{
  "n_layer": 23,
  "d_model": 192,
  "n_head": 3,
  "n_kv_head": 1,
  "head_dim": 64,
  "d_mlp": 512,
  "vocab_size": 4096,
  "activation": "swiglu",
  "norm": "rmsnorm",
  "norm_place": "pre",
  "norm_eps": 1e-05,
  "positions": "rope",
  "rope_base": 10000.0,
  "rope_fraction": 1.0,
  "qk_norm": true,
  "attn_scale": 0.125,
  "bias": "none",
  "tie_embeddings": false,
  "parallel_block": false,
  "extras": ["capped logits"],
  "init": "normal",
  "init_std_qkv": 0.0962,
  "init_std_o": 0.0142,
  "init_std_up": 0.0962,
  "init_std_down": 0.00868,
  "optimizer": "muon_variant",
  "lr": 0.00219,
  "lr_mult_down": 1.5,
  "beta1": 0.9,
  "lr_head": 0.0043,
  "grad_clip": 1.0,
  "warmup_steps": 0,
  "schedule": "wsd",
  "decay_fraction": 0.756,
  "decay_shape": "linear",
  "final_lr_fraction": 0.1,
  "batch_tokens": 32768,
  "seq_len": 256,
  "doc_mask": false,
  "train_tokens": 202900000,
  "steps": 6193,
  "dataset": "wikipedia_en"
}
MLP neurons of a small language model. Each row is named by its layer, matrix (gate and up: input weights; down: output weights) and neuron, and shows model dimensions 0-191. Each number is 128 + 24 x the weight over its row's rms, rounded and kept within 0 to 255. Numbers have three digits each. A neuron's up and down rows have the sign that makes its largest values positive.
Before each neuron's rows, "fires before" lists the tokens most often just after its 100 highest values on Wikipedia text that the model never trained on.

fires before: "ia", "ian", "ia."
L20.gate189:124132128157127136101066094112156152132146115118136133188162082119111144152108119128138130135146137122118065123137099170120107145086165113109132121129097116115160150136130124157162116116137139137088182133086104147125088119147141084130105167158117162155147117116136122101157192136134124128090073129111150138089149092144138103131106133143141103125137161146100099158135111187118081132113119119129138124151124104165128096142081146148103140126182107139104122123148155141103149127173111120136131158140128132160138143109116127165121143110163100161110130166155167162135150125114142102
L20.up189:127094124183112114098062116118105128083143120145121145163170136112112108131106088109072130084130141088143088116140156139117107141150162152109130099119134100108135114166139112153159129139152151131112138129133172141133096132083177124144106175093115096129170111111163144120143142118139069170128073129117124122106131124112140120127129127119111107170136138117150135143109157117125121093133135162110134163147154101127154100152134133124117144097169138118066169173119138146162143109123121121142150130185129127118098121128104145152112124122135109150102131140148113162150164123158175170
L20.down189:154129126137109112154113084138120162143101122093161134134139145116112104051102110128138124108114095148092090122084136066154120117135121150114132154114153122132149124130150152139137124112128129147101123150116159082113128143141133096112155142113129120156125140087063110158130178132159115147086155110174144118121135097129090081089103119152141149145099146140118160170156119127103169161108142156111111122171160086092152114124136102144175115130124123120096148147169156148083114130130174146133156146137114146089178137110141120152130117165148120146100139117128134125115090102098123121

fires before: "2", "1", "ishing", "isher", "18"
L3.gate129:169148112134130079118140120142158113145143153165085123138127134142115108160146116125131170122120089128088130153157093174121134119150121129120132100156127149135174136128103114096153122094153146133137109093157143124138140115118115105131130110138168159152134143115122129075109175116156074084145116104129096076142114107063148136112122133122130115114169135122140163122136148147118094113165142134094098127126120159114141119075108146078137148138110148142127136184133150119093114169118111138159100112123119105114164117147112160141122174128101148107095143065152072090151116145113149146
L3.up129:174125116147123144155106096143086125125089120135103173135143177125123115156155094122127098149139127127116117144135139116106078113123092085091112124161133116113113121123116126166122119121125133151114102109096114174101126091144103099190148131135161167131112085164146122136136133125123131140179131131115102123131154101131164102104150103115096118152125117152146140092139113138114132120101164130150130145162114108170153085160105146137141154058140168146140106135103072125163172158104138131137089111113128116117123138107128125147166145189072118148121126138134137169116138181151123152
L3.down129:173098120149123144138062099133097137151109072109116145114159152118110105157185099114136124153136155140109138143112119118116099143126058085150107126157117149114144137137121150151146117122115113170109130095100117170095133128110100138149142140113182155121140096134139134115105129115100112107151123135106118133136143152161164153132143125070132096144107125141146159109143077122120147117103111132109116121169097108105155115147114168127136159088122123135155152162129117115148132146118148102138132105135138127099120141072138132133125170172080110108081076120142123114113152164107111194

fires before: "1", "2"
L4.gate498:119108130187115116139151141149108114088132092116156147120110119119098134102153153144080088100141125156130147131118119128100140156140138148147156142168106121123119132143130137103146151141140156173108154083110097177129140136099109118171186100150136157131167113145109152094131123110087126153159124124150126155106126145134139175078107115071117134107150129127114110125112133138133123143088093085152121133108158108111157123131088100155100113110132130196142162164165122091121161105130114164157123078102155072127104109129128106144131097112138173112105137091122110123140130119113152155
L4.up498:074133098194128125138100128171159134141162170101142142147125045147112111108130149152183137158139132139098135164147128118179085149134137123130088124127165101175175111133121180136139134157094154099127094113146134118148104102136140120079089129111104085145135141133140077126107141135134144134127151110125147142159150157114124113076111143132121152131145146158150131133122141137167127127134143125132121127143150126156151183126150124152121127132142091131093117128127189120107101110165120114171121109116114114104121132154170086123121155139129099120135151175130105138126111125095146137
L4.down498:152164148166156157151119144144157124143168079083138174103149100134116139115130136100158147153089111155119134109156060130184096143141107153148070149083144137174120145129156136156129126165107108134155128135132121072110094139136122119135118130145105150119124143129126133111100122138132094118165131134135099113102140171108153092090093128180122173114093155119118110141116132161150133140157101120096155157153147127136145141110117142127155154146135122116125149110097116091102099111109134139139113090122140139135132141104123098140127138168141142093119167153110171122182136157074142115

fires before: "ia", ",", ".", "ia.", "\n"
L19.gate244:148154104109148125154106148121131116107129122117103177151138157138115107130129086073141120112100093157133116143163152083120115108086110109112119098157151141166159144119141083158166149156157115088142152120098134141156121136137124164138162114167137135175081132104134151124115171148133074121133134082127106148123126129065120132169134160094141119131110117150125146134066119123132115113092103116148131097179101108126147122113098137107149105128118134139158136119102165111138180119167099170139125136134122142108117138050150125139158128128138111092143134135106139151084096123104113128
L19.up244:131098129139117135096129117111085151108136109137116146121173111141133153127181140131156127130110095156143138157152119122117107139112157119144192124133173100114106143133163141148128165148129071118112122139150143100123112110154140120127160151117110156125117141150132097136174145099084086128129112099098100136141126116145139130086136144142113087159099163125128162114154126146097144111111202118132154121163136094174159125098108154150147130104117113141121120136106133126112158131091178082105141094183101144098138114131164122124085148096117178112100101127132107123128111102065093124
L19.down244:123119142166120096127094133129130095176119125140128123145150117104123097096117105125114141096121100123152121170127147169164175116128145120125091177081134153136140124155145104129176146120084125107145100108120113142145121101118212125113080140144097106147139130141124157162110159129135091108123138140142161116123172134132113099115121135091148129114147128123068151115115159122128125121114117127141092117175139134079129108180109138077132169129095143129106125095168156132151135143169107116113140133123099156159136147114099156168142103094144138102170141133134143153120095141129096073

fires before: "ur", "ure", "ured", "ury", "ures", "un"
L20.gate17:139113161095155085121171137078100126112150125142123165134120149106111177184120122127127098151123147117170132135120076075133116103150120161102172127133121093100148169125076148169132110122141133138121143138158085067149118121168123081121121130163144079147102131121149162088141145133133119136109111148106151139102131147090122139151111091184127111143121134120128123121117153153122097109151138140174145153162130122161098118120100127138175120134136161112155098146133097103154096075129124111121129108143109152154125140114141115159098117134139096162136101124101101153113122120142081123
L20.up17:138164159119132098123143121116118122103101127112130168144139118137130184125086126143114101116128138117129157085135119117120130109097111138211146090158122096161156126114142161119107139134084104144151115159153099140076101127137110110088096145120131151152149111143099116162125116134122131152099146108110134119122116141137098100164159104135114135172108114145122123115189143100154163119150206098136131133112132150126130117116149176137172144162169125132141149112128125115141098114082129125169130118097129148161121087166136109115130145146137135190128102076155155107121152110125094097
L20.down17:092116153122122127094116151100105098129114098146171189157181125107131125168135103123120125124173128128151150125135105134129136096123160116172096090113104129138092159122117110139117138166140116127141125180116125144131136132135129136185171172116105115144103149141122072084128125137167109168157146095128202137111133115182120081152120128129142141156121137096143129135160151155155153129142135117134089145126125135111093176154134152165150108138174138114122120128125117137124148127131169077101122120104107166177130108132139130146110137129150111166088140132145114104157128144178135141

fires before: "\n", "\n\n", "- ", "| "
L16.gate321:182115132108112122130107118120129141121149089151101135115142071112116157130151109104105139141110122123108153102060111130138133117113103133174138135121131107122122126107123157135084130100145153152126151143121096102120140104108110115111161155141131164145215155138153130156148119106160129130075145152136098154185120147147144129124157106164112121160144110134114137087081130111130134118145097084144142136171167136075111177141104124116108121143099144093177133118167137133150140112103125139169110165098124145139149082158097145138079146128127127164126169134131108133133116146133096102
L16.up321:143081146123097214130174077096135136171161097116169159110132104119150137158121127117133128135121132140125075150126100130091172142116085113081121133105145154113119180175096131176152115116119123133161152152118159090119151113101132146067152145191100146113139114126123110094129167141136151115148130082126106153124126136167144110164140158121097158114131140108112157127139108109112145144170143126115119105115113083147119143125112154115131172134135147131090137123093139117141130174089118140150120100145109142140131137103133134094165117128128126106121139099111131106138151104112147110
L16.down321:115122140137115136098134158094166097118159138088139177115131104063124172167110131129139145097087110141119091166127139145080139143134099148116120109150136087150131118133143098153125125096113132104153156128080140128185133136120153119127176132166148159084102122095134127144124124146116146119096122123133099132053155176123138142137137176085135147104108104126120169111106138139082154146133140146120137162090119130159110126145135143140105133144118094124079135139148130163135139142129117143116148129135130092163112136105109146116159102164105074085150082139149105162106132133102125136

fires before: "2", "1", "ag"
L20.gate160:133145111130134131131144125110141121125151158116088195118097138118133130130098126159103136136114137157137097115112124106150121105140149194122139126171161151164145113101129125099069124117145153151104147124127142128126120187144112135168158092176120150138160098140132138118140131125131126116142131116138101092110149120110100146104096086139115118138140154159131143135116170121178134174114107124149108141141173125132129119122121160078105122128118155103138087137092145118140139096122110155104169167105112142086137066145114106125140079113089161152080167095113132149126139073084117145
L20.up160:096184122100114117118139144157152134180144095121167141131133112135117088134148126135126128112101128106136131099117159087164131141173169119164118131113134124189133129138163128131098141151108112107117163154130137154107120153085164131134140114146086096169111130145137120056186124103127172133146104130125140105141115107113132159112134111118116149186089183107097121123127136137124146138149118134096125068149140108134092117105142131138145123142107127120158131129148157140146158122121146136125116136173085174116105139096125166101060110124135154075142103111138138096144134121111161131
L20.down160:157121151130105175070170159126108105107155139152154159150099148141122106080157111112130091140088132118104121110091123113137130151100131142070128123137127144115126105090134097115139142117114113078106128133114123160146134132091130173140108101135119124091118093084123133168141112114160101186170127147151157086103156128094123144146143135152144122095135189119134155107128139119135155126102119078124142088142133150119156138145109117144090105125144116105091173117103127147083121158130117137145138102198111135143116172131134122161135139147139158138147154152132161119111097094138159105

fires before: "0", "1", "2", "3", "4"
L18.gate163:112152155131134089153113130213150101119130115143106136120130143121127157130113140146108142115164113095101156092147171158159152126121119094129094158135119148081096145133085109121157128121124152106091115135149123086109128111124120167179093113122133119117105055122131133121124139176120109175196124140111143082128132107171136109125119110096086158160139124138111121123089177111147105169102122096116153096111115131097158139142134132082132130143158105147140125137093114135155120113133109128142107127128138139138181084089149151181120148128140157125141140122157134119112116096117117130
L18.up163:112111109130124135148117147114111122140105162151129125142126111138141150168091153099166107144142146151126094142113117116142119108095126128122114128191129125099188125140158167121119153112129126115093105124133133146156141161127117091129145122131139128111154123147160159130078141103119128131090137077139130135130114080137110184117159138112156117136081107131165158069083118145116113122161142198131164130130120153144120104131191111144152146094135106133137156129104120098116146106116137118130133099157184191158138145136126101126167118152176131093138164152074128136110107164134145141
L18.down163:115147154145122145147131148122103131133123116153110135137148129104153122152146094119139115113139172137185127145097102123169150183138098174105144106133096145106132164145109147096145132156130126105099116139142138125139096123134145129143147109120138162113095143143130116148132155117157161133192148108101115128129133098105142111102112128148179133119103104105126109114085113101116155129123153096099132141105111111144202147123161156131071122140145106191120199150160081127158124210127136127140156133127142131131086143111152156111140139147126129105125088110115159102102101159144154125

fires before: "1", "2"
L10.gate406:126095155154097098146070152117129190103143106132127157087149105143111145169130148120102079121136138099109122104108135104145137119155135145144115132160153152147132149133148088129131109155126101092098140133158110154102134165098154066113113088168115127162102128114108101121147134165117116161131132119170138154156124149130140134140161161117131144142154143152131142067154078110157098117099117140167146145142169112107150104122105095104135106126114138147094143183086124113118095130170079085130135096122150116121147098141104146135131138120154137148107159100127080140130134126145124160
L10.up406:123159136123151138110122160159167134160170114081142103153094079090113144136126135126110145145138095132116150149129130125137136147145168152166148120142138141139123098132151120133090110143134144128141096134113087131149149096119118159128171121113159122141172120142155115117133186094114111130103114122112124159125080156064108146073080107069143094110149136108160137122082107137127097134133124118145128156118116124143123142144061145123112126140129115122158183148143136095121106127122158127151132096098110125134123145172148125160109128143157155173123151094181154101167134114159115170
L10.down406:127144152128110162155134135148164134131108163107146166192101139129086128135131160107136116100138113124135119156125153165162138103135122147160100130184119161150161151111141102142142117092116117102148100154122144090068152138134156141142131099123120125157075084172111126098170160134130128118133133116102120119110144138128132136117121119147145154105114167154130128107198096118152146106116146143126146172161106155118182146108119156119151084138141118117080141156088108157109094105143068112110154149134167098145133098116143149111105153145133122147145153100163149150130138105152160114

fires before: "2", "1", "ia", "estern"
L12.gate35:085166132142107127138135126124159155106188153127110147150122115113101107137135126131086137102101091108132105145126080153170120118173144195140136111100142126123164177159147160104126101096138127103177150134116143150124161143091103102160124146150150122125097108119073117134155176123160116134153145129135103098124110107078106118076137139095112123166118146155126135151128128117118138132106131111130179196137144097134136125139133090077122111140125117139149118096137130106147124146123161151130134121100128134122147109093073080125152118139154110126138139097118082117168145101107109135
L12.up35:118176144122143137122132081116138168116186132122097147138115163171123122117137124098119137157125139119197152122105119128135125126124110143162109090114130138108136135153149088120139128121123147146074162133106132154095144146106095076106163155154156165099163088104106122126135152085135119145093098126176102118061124114128109130075092134125102131126123143116127101155107153159129148173099115098087127131117139079146138114151150101107140098113143160180138139136131120137129131142099134119104183109140151197133137107127115109123127112115119115119087112127129140126173126139156151110
L12.down35:096168115122176135143101143148137140111154162170117140164156162159134152132162132152112123132168137148129090098078124132108127167101118093155114143110140120159123104112110140151126144149148100144132160108107129125091111150139097099157157122098128139100109093106121139155111108118124081136141106113124202161106129137119134104111111134137139131142140107130137148093130145150138111166146096096119123094150167142139178090088107141135158143148114112171100176174137140111131130157154167087103145130145162160099116111113143110160106121095158093102070132162152109165115132116151127132

fires before: "2", "1", "18"
L3.gate361:125142093106109118100139117159096111163106183136118155113110133137125122175144115151164129118119081099092141168115108114160150133164127102128147160125127147086132144144108140100116137183138152136139124130169122182082154100129103096124113105121147103095174086163169155136169116095105132143107134118136085170096105152123119132097136111148123110101104146131149106129141104145136126119093134147077146127141132159118124154118132169130149120157158092130139072146153139119118169150101132116140111118093100167081109136146142131140147135158118136111099125117136184095144161165116093136
L3.up361:146127104128115129148141086178121126169126201136073159090112130153113131127146144152147153118146096137118130145055147093121150113156118102134112208108133138079116122116130117116116135179128151140133127124139120210132147098144112132145092121120130093135146095160121137136153117140046140137099154120128098128134134122137128121114152100143153103133134130137106083115126128168103125124107126106079144140130136098118117115099177138134128161141127103096128069153126118134086151139098143094131148129116137131092112132102137131148139145148143092110121119116131144108138122128072147137
L3.down361:122098130153108120141140091173177125172152128127099161130115124148151119110150128171134122093138094127139091125060113122118121139133118117120119175108117146093090109130156115105163113144176190115141096087121136158127102125109100116182120114151106132154109096136121152125158110149065067123136120135161110126128127128119142121116125093098140136164160158134121134071119089147113128118121129120105146102114150091131113140083181123101156141112123119123097124154140125125091119154142099092160138139150138091062111102126184106143133130144146117095120138139109115144107119136115131109

fires before: "ure", "ull", "ur", "eded", "ire", "x"
L20.gate60:151138113106154140140111168125114129097137146136135142153155130130123116121119133119096109164142165165128162139138082123090131139130074108135086131144107129121145123080157132119142129101140120124097128153154104152091141133156151160138138122176095132136136175131142095132163066149159122099113097153120161148094090170122135081126091134121132101125142121123128145128146108083152140093117143121102127144122129103138103176115106158098143091159136131119098147119122144169140092134151145132113116113113106138176101116130128194110094036104147120142161110163086151132121120146131105112
L20.up60:124117160130127079134110115121133081137109105166141140129161133131114120133104136129122155149130136076137145108094103110156158178120089100107113100110170116128144153115135114095103167125133145153109111135119106153118088120120073109123112144113122127115158128101146089085145098137128183148129142162078129143136129170081128155102116110133118145088090131118139109142162147105132080169146114089150169117126130126112103122138146124110115112149120118113109111104146163170134108117172130153120089107121201133107118134125108155175159077169142108118165159141096133108126110158117116097
L20.down60:100111064136132112123124163157139137148105113116106125138145124102155116144106113125145144128130122138136121115149127145108119122112167136143099143114123144148169116126150122122139117127113189135138117178125136136124148121162145097115147154130135156156098105162125112131145116144149092078085135082088139149085142121133133153167133132155104110112110145151133119119118106099094112117138108144120109137089132176039154167165131128162143133101098082143167156183146124132142110116094120150169129091054138158156103115150122158129103129104166168135126098167126123168131106105122124110

fires before: "-", "=", "- ", "- T", "- Occup"
L4.gate205:127141119153095148131122145115147108145118151126083147122134116144100119153106129115108156110084146132143124086113121097117182130125131115126149186158164107151127118107161129155110166099137122157127101140107152136109164152102124144087126106111124143146116146145141153149147173096095125117146070113077109131121078165134120150150155130129172158116141145111146132135098135116113085099150150164169126131125104102109139138085139148095121123121150118085110151120197167135111096135122111112089168115107140104134166129113135145109119158146189130143119118136086110128180082122141086141
L4.up205:145081139144090134102122165122120091129174169134113101132100107135159118158131149117120118101114117175165130071101139154118152155100147164134096104092148147111138093147083135133163128149138141162104111119158130140114150106135128133147097142110134176109108152157150163144118106092110135118116145115104125105125127115141090193113134117127086132118097122124088127076116141140099117138138128163105159115160146091139145092099117086144130159140135109117153138132130095103102163147113122185087119135102086133142100119165145078082162120137142131133152117132124092092138125122141121088
L4.down205:107116110149165150123129105094160130134106137146123097102104107120151129121132149096117184147083129068122111149155121092114149093145143135142133150114159160143107076151101126156124154151129139133117106140164152134108083119104145110104168132102064119120108110126139162169116116134138150144123109107127131134138094139111168160123140138109090125094124109150117140115136139151101105163130167131132089108122103109121122149104139152117122173151123179123131160133143136108120151153170130104105130137137122146180072139139137125131160135146094173085159162088182153098075145095119148124

fires before: "\n\n", "om", "1", ":"
L11.gate3:123129128128143116146105170108113067127137122110078154135114142151113130065129135091150160139143136131119150128165162093132124113130135171122151090164117148121122103165139162124107129098120121113128144132162127159082119098078128100128095123104137123132100133186126128140153127091077156121120100096115126106150145194111134118101125164165099145105093150145104139070144153154141127181149109150108149092146175063150135098118117101156091126091122114143159118121124159138120128098085140132157105127146118157140135144134124136105133125145103149147112118114145107125096087117113107132
L11.up3:097120109114117131137128116114120098152116180134112079122131167126130166133110097140141170157140130152116156150138147116149125173092125090135120164128079130134100149094105147114114156127141132157091147132144179122076163118115125149151173150129126094058052151145169120112131140102167158110150145144104142153103143117106136130148146106126141132127122067146086149083131123150128133146105125099149136128131164146122143112181130145105129168147168141134141143144141148090137120102118132090134118180163138139148162137128129097097139087163117157115145103132115154133139119125127141095
L11.down3:140134117090131104156100120077124058091152119123071104130113140154163135110084120122146139096122161152131128134113119124140087166132100123119171144092125135134136100141110107120109106128163132131134151152144108138124127113143120159129112142103138162108108152124167117132134057101144157068114115133130155114129148137092183106134146122095133112118116076155114109100134149100135150087123145133126133145122172123125152187131121116133103196123200118139123115146152166154107151126130114140145110148170158117145129128096096123127101142137118112114133107170128088115134079137143121158

fires before: "\n", "\n\n", "imes"
L6.gate262:147103130154098145121116149129142154120112118175140135102122142171133121127128104139115102177150154137118120154131179127120141158122151150139149142076110121150157151088155151143134145130130142089169137127151135116134089156071115146173150160096121120088131102092105189161143148131139111124163106127118111133124173107109183130150161181117104104120135135179107154115119147135156125149122144119120136103078139138189136106113116098124106142142171117134126162158100089101133132146158134128122084099106141111124116123123100174105128142113100157130073117114106106114166168122134118146
L6.up262:108111114106113139138120109125104149133138102104144132157142142068183136129157134117124152170132135134097111140140150104111150085121133108124101071098129120116128112140136105164104101151132110138145115181140156132104128133120150082156168180170168087084142168147139092111129116118159123134164150133135112114116098167130136200125137125126162160132123135122164127113147135132156097104118137158120159138118130108096078156142114137133165145138082141122107123094118117110108150123116120080170098159162139132111133114132106183136160131083135182163126126130152102086131149130130121149
L6.down262:120160170106118134148169093075097145136099151143137140140107152112139173113125129140120132143149132119107141124110190126116144112111154122153133123093158100107160119118144159151097156101121108137097129150139135100122139156179124107087133131163162128093159143096128124175146114178159116111170113124096147160123103146125146118123101149082106136108136132146120167115172119131150144140156139127146150156162151110107130168139112158158148151109150106104103155113110145119157170159124130140155109158109135120138101183163079131127118140110107160120092117156139083092142118090119102183

fires before: "- ", "-"
L15.gate320:100141106156144130105120147107147114114155111106150194172122096125142119093105090113153104117155114126135160154155136174114140160123138099142111157129152092105106134115110120104130143124111143186155118126113090144107116159105118160105137107124114146160140123119111096152147076094144098120088115125100114140087123129153116148119095110124119119094086175109134095130128137083123157157149136198096121095134109149087134129108098106167120131118147148079105122124154138129139121122138112152113129059167102154161120077135105134144151178110121130101135096123149141127134114132104137170
L15.up320:119134143198112123133102133105132144135127131140119124114096133145143143131143127112104133079147137119139108117097157112085110123125118172102155151076133198120105130148113134138170060130134088101125162105146150118123126137093165126066147134119137108102112121112142106147143144112117143152127142176155089129118171134134155127149063139098135147114079126139116167150131109121087114152150166139093107128124169160095131149106117084130143157149126146137175121110099168112130151135123146165123143106138153128147099160076092097129143093155124129108121081140124126129141123100120104108
L15.down320:131164161164127114142137095121175095134107183111128190137162115133105172096133104137124111161132102135114121107136121139112127105121129131126115111189128072118076113129155132147125152151131137105105132142096135131161101100117129157163152118124131144159098103137124125140146105126169126122132126120103134140161111175107104130102172150126100113090126138090139135080135147125110121102142129130146120139147080104134177163141124135098112099114114146145110159141167103148106148170148136119108169105134071102100123135083090133126124163143101119120131154151187172164143149119103166115

fires before: "\n\n", "\n", "0", "1", "2", "andidate"
L20.gate253:134153114151140110135113137132134110114122124109129086117105137142089176103137128125128170158152133127123172159127105175139098113114135113104135115096097155119081112159141111138125149121127136145094142127130108119114134173081150125149137142116108102136141092130182145105102179118148117134109146141153123115079147152066196139108106149108149130118129149115133144133141114104137134095145117065082171131109132129115096099132107086080121112154098119117149177120124142090116109136169172134113127132130135097121164087094161136145153086138108177111170131145126138143102107107144117098
L20.up253:154109154121103100121133060132113119163127125156125168119099121116104119117159104095103199132124142158154110128083159110103143160107080088139150151099102090118173142120142103130114163135131096115132135138123120141146146124116117135125114168159148152160094099106106128138113130118139135146128135132151128121086143100151118121126104148096105170152066143123147160107123118161093190135185107109158138100145119094116120097147134112113179104097133089140111114141153136133087097100128132126187130120123147093121157134128120122108132102136111148100146114124100097147128145146140101179
L20.down253:116093136142169100140109130136102165133145122113098151135183144116159057173106085096131104131145104120133092135172120115160139128144146152119126117159133139100157167109153132162158121109121109114167128108107121152083141120115161106162107111111144146114150139131198118139139099125116122129157107138124120143150162113168128105116128179114134135110153132127131141152124112105115133103168163127123135109078152122145120121148117206124086109158150066110118157152110140093118156129138129152157126121145137156136109145145109173136124121174117113172107147097122134090133084133128142154

fires before: "1", "2", "ide"
L19.gate202:139106111129123122127133114135139120105151145122159149123073141102139106140105137155164121149156142141133122178071124133128149136110129160131125134134140122151107100083138161140120111122137141095126131134116163186096148108131128117152100115144120089133113109118132132147129134131147143111150157141149094116165110110166117129143117087106066149163103180157129137134099157128143150152144109113176174036138157087136128148135117138069138129118101118121154132131154118129187089150150146168150100127158122102109154174113139140172098146108128144134106144122139077128135132135182154130
L19.up202:110155130163087086122095147136119137148150119122132147121117175170111104119122136115108126111151149083147157099149113128116107104130106113148145141137144097153104111120120134101137136112148095103134153138128136121097139087123076150140138150141114165147124137121111130092147126118117159160140115093157124131157150157154170102132181101128075114126094114112097146175160121084144090163121121143122192092120132133095113109152106099100104151124091097166150108113142176094103126103101167159082134121114145066128132128122113140186150185136140133111107122115144116130128139133134165141
L19.down202:122109146143154161132177128105121125105088152129128118123095118145110144129133131117121155157163128130111105120120158101143119085082136145124143102114128149109112096140134124126173117173154145121101103179123132123124168099128114126106128094100116152054128115159118115119106142148124075113062114148125105117169145159128145164127123135168109163116153169127162115142126091123143152116099155136134162088136161106160118120124106108199181071117150143126133108123158113127120144160138086123173151138152135159161124113120096113073090102122143110131155161130121127115121142125132121100

fires before: "1", "2", " ", "or"
L3.gate387:111107116146120112134137140179151116102172151149118139083101100094111104102118161143114124165141158109087138119140121104107170128169118122154139106124172174130129097137133179152109144142141116144147103147146125109129144127116171093186110107127162102150175115155138156127138136129116125121156139126144110148079141157104138166093145098109148122123096111105100141148149140133087129110171144126105139127141087144136137111121170149129138143137101137089114143120121094121131067163115107144100110151134118125119125150092192181080146138119188151151103122104147103127157120110113130164
L3.up387:110115079117131053127106136172164125132130091089147115123112140093123120116127174143103107131130127083121155158098141065125129113146121121153162102107110150062113139111150150154101118105144138115130120180172088120109118157134111128178137154143142072137152115127123109146132083168134150132094097147130159111123150084139125151114165129138105100149121147169145127190164123135143167110140126125096149121125151135171116129136121103112160133154126130148124101129150113131129104169124142119162153156156140104136105127078130120151148141176097120105089113118109150133105116134145132115
L3.down387:079141103131132105102085127172100119117093103158154131138123121109114125143123127150133124143153139087172099137115085103128132137104111159110129109148113114079135142142141136119121070110108152110123145157142107135121134133096060155141125166125151102150151111147109139116193164151124110101079101142139122137152133127162116086116175140112164150171106135137095112141165116127124181149146106110102141150152167117120140132060080088139131134104124093118145117129096116169106117121178132109144159124138150112111131118084121136151145165150091122123100115171156123118116112127135141108

fires before: "1", "2"
L19.gate266:087135089127127126129134112120102150123144136138107117171126092107164136129082105123135151165120136102126123134120073133154157120140159115129104151153161105118155135099105078134130101170148137132069121132137159138154117096157126130146104136141147121181104121132173132123119139106141160112088129131174096093139101114111101115161121129112134128145159165110153152140110124175167125149083121150115149119151109120142109129113122128110076121121091171136151113180092103104130084139094141108139167140146112156095125173161116072131117134129099103115122135161144109076114097093123084140
L19.up266:102125093175111122114141132152148166123146136096118153143137145110161135128116104123157118084137114083151109137094119137171114126120136149091131135138149120107182146111099140121140069186084089115151143117121146139149133113142106126103114143103121118172145126113134110132148130118127149126167198144128095134103104103121096122124150131080115126145107143106161114135156070148167139163115138123078158105124102133139160117109138121133148117128094153112188128148116109142132139118148128094140160107157126067158090153111146131109128083151146116084090134144113129148095133113095167094
L19.down266:138106118164114095145104125099101136145119129115145148141137114138130088116141075148117141120138148144133129149074129138164140121089135173123080091143110102131121059103108128131144172152143171146129166178118108122188117116130157127179144078124127151095084143146100124149073124187118111091144141151144123153104153152160122139101144121136118143176137126111099116117091160136102123124114121152095118107114055112151120143104144115096095113117144135116167137141148155148157121110169117094134137154120131123087085156114147123121120122125134121154112141123118171135135130141141150129

fires before: "-", "- ", "th", "- •", "- Pro"
L7.gate320:128124138136129128091180147126107129091174124135139092105153110149144172146098136108124134118065125127139094107119117145137144105125117124104143155177139139112125111153155153126138128118107106124122137100134115178141102113101190119120175126158078103116173128131151133158126122151149124122169136148110154106145112088106127176134119114148162129109150146145167121081124152171122155146182170165093157088136155203147104111169119164111171111156122147124092124119118165138150148117135124131120166159152125129133130124099124099132152116092122118147116123080114125132129135135106100100
L7.up320:153075117145116130151115114119173152126127110125133098110120124082124114094093183130086114136089101120121133125094126133092119171140159097120144114110177132113131139118102155119183180104163132150140103129087063133133138149136144149123178106182099137137100114131103137105092142153127120155114147091127149125131139149068156174124099076110149133132125118109099098099093130136174121133128135115094133137123148123115143107139126148133082140138161099108104158140164123076121140136136123126090135096120119149093153131179105118113132179103140127120148098120122113122111108135117117157
L7.down320:129089117114115145158117104118137125105122087072158106124108093118139158116130112117130105171116126120117101114131105120106137123078122076134122090118141112111158149105144166181138137120129154158150117103168109150114127164117163159124098146120147151155126150148094145136125144149166135085120095147127102146092126138145155103126106115125103138105114115158110145135157163092147088115149135105149098120126075139118130143110112125123099136152169103166134146094124144143141105142154097092076143106121121154159115124191103111136167205162123154126130128147120107090133123108160126070

fires before: "\n", "\n\n", ":"
L4.gate94:166159138115102176133073120149164141111128124075115112128137112098129128089143147148155129145170151111147118127087146139083113108108116125135115150079103123111137068124113128138149155136126142110110140122145140109164157113127133096108120141155097095125129129130158136082129111148060139108127133119090117133185138095144131084134122117167120141105135163105089116100143143145118158153169166129121174147134147108134132109126123117171122123084132118157163159152130114113128131128114118117136110146144090153133108138077135060097093111153151134117160095168085103129141113120104122167
L4.up94:105096156105101116108128111155142150140110149131123137151082092157079123099102139149150162161120110162116145095121127134121113104113164167184123112114135121157117119137102148105170108127126101141121144122109143135123126132129153100139128118145071124119137164130150172124150171130138150117134135140141104145137117132151134099135105156161108134076126143094128127108115138167109144163135126114074171107134184150142090108165133107132170127118095106164130127132135113147118138125136148149160163155067106128124136067138136128130054125115183123136108168113117122098176130100133109172
L4.down94:115131113120150177170084155132153137145144090100117136100147104106143125142142131147149133140153153130141102183124138124124073098085128144158107193071127142118170125117125169129142127118104182127133108118115140104131163144121128125129115140174134141128138117123140126090131144124091123080164127098094117099151154102114191061121138121116147132110118121112136139135118151145110107144124150138121137161148156118110126140146091126187126110111154134148119164177118143094123154157149146114142169144138136159126118139086145119114065132152123109102160130147095096134124144134106069133